config.yaml
n_layer: 12
d_model: 192
n_head: 3
n_kv_head: 3
head_dim: 64
d_mlp: 768
vocab_size: 8192
activation: "relu"
norm: "layernorm"
norm_place: "pre"
norm_eps: 1e-06
positions: "rope"
rope_base: 10000.0
rope_fraction: 0.25
qk_norm: false
attn_scale: 0.125
bias: "all"
tie_embeddings: true
parallel_block: true
init: "normal"
init_std_qkv: 0.0253
init_std_o: 0.0
init_std_up: 0.0253
init_std_down: 0.0
optimizer: "adamw"
lr: 0.00109
beta1: 0.95
beta2: 0.99
weight_decay: 0.09
lr_head: 0.00594
grad_clip: 0.5
warmup_steps: 509
schedule: "cos"
final_lr_fraction: 0.1
batch_tokens: 8192
seq_len: 128
doc_mask: true
train_tokens: 104000000
steps: 12696
dataset: "wikipedia_en"
MLP neurons of a small language model. Each row is named by its layer, matrix (down: output weights) and neuron, and shows model dimensions 0-127. Each number is 128 + 32 x the weight over its row's rms, rounded and kept within 0 to 255. Numbers have three digits each.
After each neuron's rows, "fires before" lists the tokens most often just after its 100 highest values on Wikipedia text that the model never trained on. A number after a token or word is its count.

L9.down554:093096129158134118128141117164128125044079155139107169141064201113169114204151107137194150088143054168149100113151140177188167092185156128130127101093089211115141147140132131125161165132214129175116081072165160134126110073111180170095110106111140145039138112127109130125091126126113126158140081110131156151084114109116109141136078173176135082124127118121184140114155123123116134121097
fires before: "==" 30, " ==" 29, " life" 6

L5.down593:134120133125149115090090121105110090088088159137127134145097135125138176075141099170146157127118107120165186108177135177090155161119138119152078183153189163138139120117091111187128144144135131109093187121151125165103148112107136110107141127139165144139121159120140128126108158143118127083176117191129114110124097135181123059122074081180176160132127159106141140168085091172128123129140
fires before: "s" 71

L9.down19:180126131145149106120142140143110112082179164123150149094190117189124093097165102160147114120150110116112132162137196060121138093123148165160134096105145142118108165119115183096115105169170168149091120061195123098146082143114139134066105138171104114124040155113130108116113110127194158070073118141086135100106095144194112132097119123176111105109076106142111109174096102144084149136102
fires before: "s" 63

L3.down709:124066099148159073137176070124065133106023145157140131133137084118173124123134139164102139098136136136141106095140136076071109167112097133097191137096117178149121139111168111153101165128161166088112160094091107106090104095088142161137140139109108136129114139134075104172158101081103114190161136108120129104095142067142151135103111147106150148143186115133126099079147107118163109160223
fires before: "-" 42, "der" 5, "tern" 5, "ba" 4, "ek" 4

L9.down269:107161139105181154137134120171132091123118080171185130088135124115120131089094142172093125106167143055102159094063081157165156094157083117136166170131090141107181157170091169076120171153158104152159137141091127131149127218144154162109159104156164126098107128093207164123113159133145124098171072115097121127121099132136154118104123146162123128172085109080158068157141086125071102168125
fires before: " |" 50, "s" 4

L4.down751:108125104188102135089103184141134150173145124134127149146090109142146145120094036118182118125176138123159147112098122122106135080134110054148125172108139208165086092104135122095161173130168090075161115196156072056136116181119143121138144157130126133083168118098144196121077139094129104174100128115084106161133151128138131165137110148123135130139163136133164094117157073188110185149069
fires before: " " 42, " (" 21, " Representatives" 5

L7.down497:077147174141114143138088157175116061179133121131155086099122147187143124098143092242133079104102130128143125158117162177118154144119148190124135111139193220169163110102146134142124145069070131052158166144152112143094144132130056122105159075161169106145138140143130165128135100150165133121105095175114172115113100042133067085182100125172128090120099120171170101209143095091075098156152
fires before: "0" 46, "-" 9, "–" 5

L5.down98:151168163168098091123158165153146123103142133144136161136109130127106086092086121205148115080144120159065171149115149154115189110126154215110131130129157147125052115142127143169147119103146112111153139150091170155112121153123121141127137091129115141154114111140119121097073154123166069168096112125101151091124117088115057091192095097186139044125113071153097128171163145088115089110125
fires before: "0" 37, "," 16, " May" 5

L9.down122:095169170087171153113096138151146128130097128103135116129095086079149136150101102122126133101137109187112069148114167148109111078163120100116113096127099162143142166163154141067193148067108109076132169150088115175126153109142111122137129133093073137141131115144099124110113144194094069119206071171101144109221168095091082137107091192117118144094187145096117120120138153121091125120186
fires before: "\n" 50, "==" 11

L4.down74:115116167144114135113129141136131108104184122146119127107140095095117140109090152070091142136131151143136148138113158126090091137163135046180158130155143188186176068154192110122108154139120134082161141167127101125172116162102117105138165127101076146056100140172145141145162145103113131152123120141129084164160152064181070178076096166143111108113114179160152089129129086197094191116138
fires before: " " 58, "\n" 34

L4.down68:088140096154068149107117128137150088083139133105095124115112089099132144151101183149134064137135110128123177137122102127130158126147120101101069185175141086124121138125164136134109093088122059131128145121132153110119099131138117126117135177133122163109148093123144149136081118078165092097168145141184148163165118153143150076126177106063132079214116136106145112176060116067119162127154
fires before: " in" 17, " at" 11, " on" 11, " by" 10, " as" 6

L9.down644:135096115104160068054110089100137099134152162175148158152113092129144122042142165088075152141146102106124150192153091144124102120126165141073122105132165172079127135158134096143127087181189142167116086157160081089134102091180154123107128106076098154160128134136135163065092153122137165112221134111156124127128144124175165151123107141162151100111165075118154127123146093140111167143128
fires before: "s" 61

L9.down108:164148063122111065137136122104098022100177139123112176144075104138118094182141170184072100098119125180116146123102135124164072115146193188113088094137102159047065107142143128109137149141225093151147104124148102095177096128123134163175165141123134210135127141075152111153092117128084077140101106128076095170161128147122150069128102030122186115127081140135136127176134126145146127131137
fires before: "s" 38, "." 12, " to" 4, "'" 4, "," 4, " on" 4

L9.down627:130131162105127079120125125142150125128068096101148144102117118124169130121119131201075123155109124089064123121152150154121097158125145232157123135122087145093083103191145040141133165150178146175156160084169106143125109119066160118160098135074153151125165100127114119156167068154074119077093124156168110109128126139101112135171053105140133135139130138168119135099148172152195129141158
fires before: "s" 21, " that" 18, " her" 7, " the" 6, " to" 5, " it" 4

L9.down672:141166132131068121143166113142112111148156112136167067086090149110125092136106098219142105146114153102056117149132144130120197208135071255107122122115065098129109175136104109137144120106138137113120138079135155109175141113105102192107106161096165176136168083133131089114089109130135151177155102141146100104145138136093130131178100091080123134119189124167120139169111102091144146139123
fires before: " by" 24, " the" 14, " to" 7, " in" 5, " a" 4, " him" 4

L5.down41:113169150124103136117166115120188042089145123141114116129134085118080146127155127173149133117134081113110157110112091113120131120205120136112127191186144126066115107160143135125173150173104088140130141160068130110120134122125127096158185133165099158110126085122141116100155049107156163098168128060132143130124086140137048127136206119088116144229117117094112111133156145122126172143140
fires before: " in" 40, " on" 15, " at" 8, " " 4

L4.down360:112131165172065098074134199138117129143124098128137129118113093143125086121114094216121128122113139105154138163145129113109104207119132192122155147068150154109129104158189116179073164077108097137124133097144032122177130111113127124159087141137131144149113132132134126210143092084090113115103198120193129072193067145124159070153142163167149132092100147169117120137131102149171109149165
fires before: "\n" 26, "," 16, " and" 10, "s" 9, " of" 8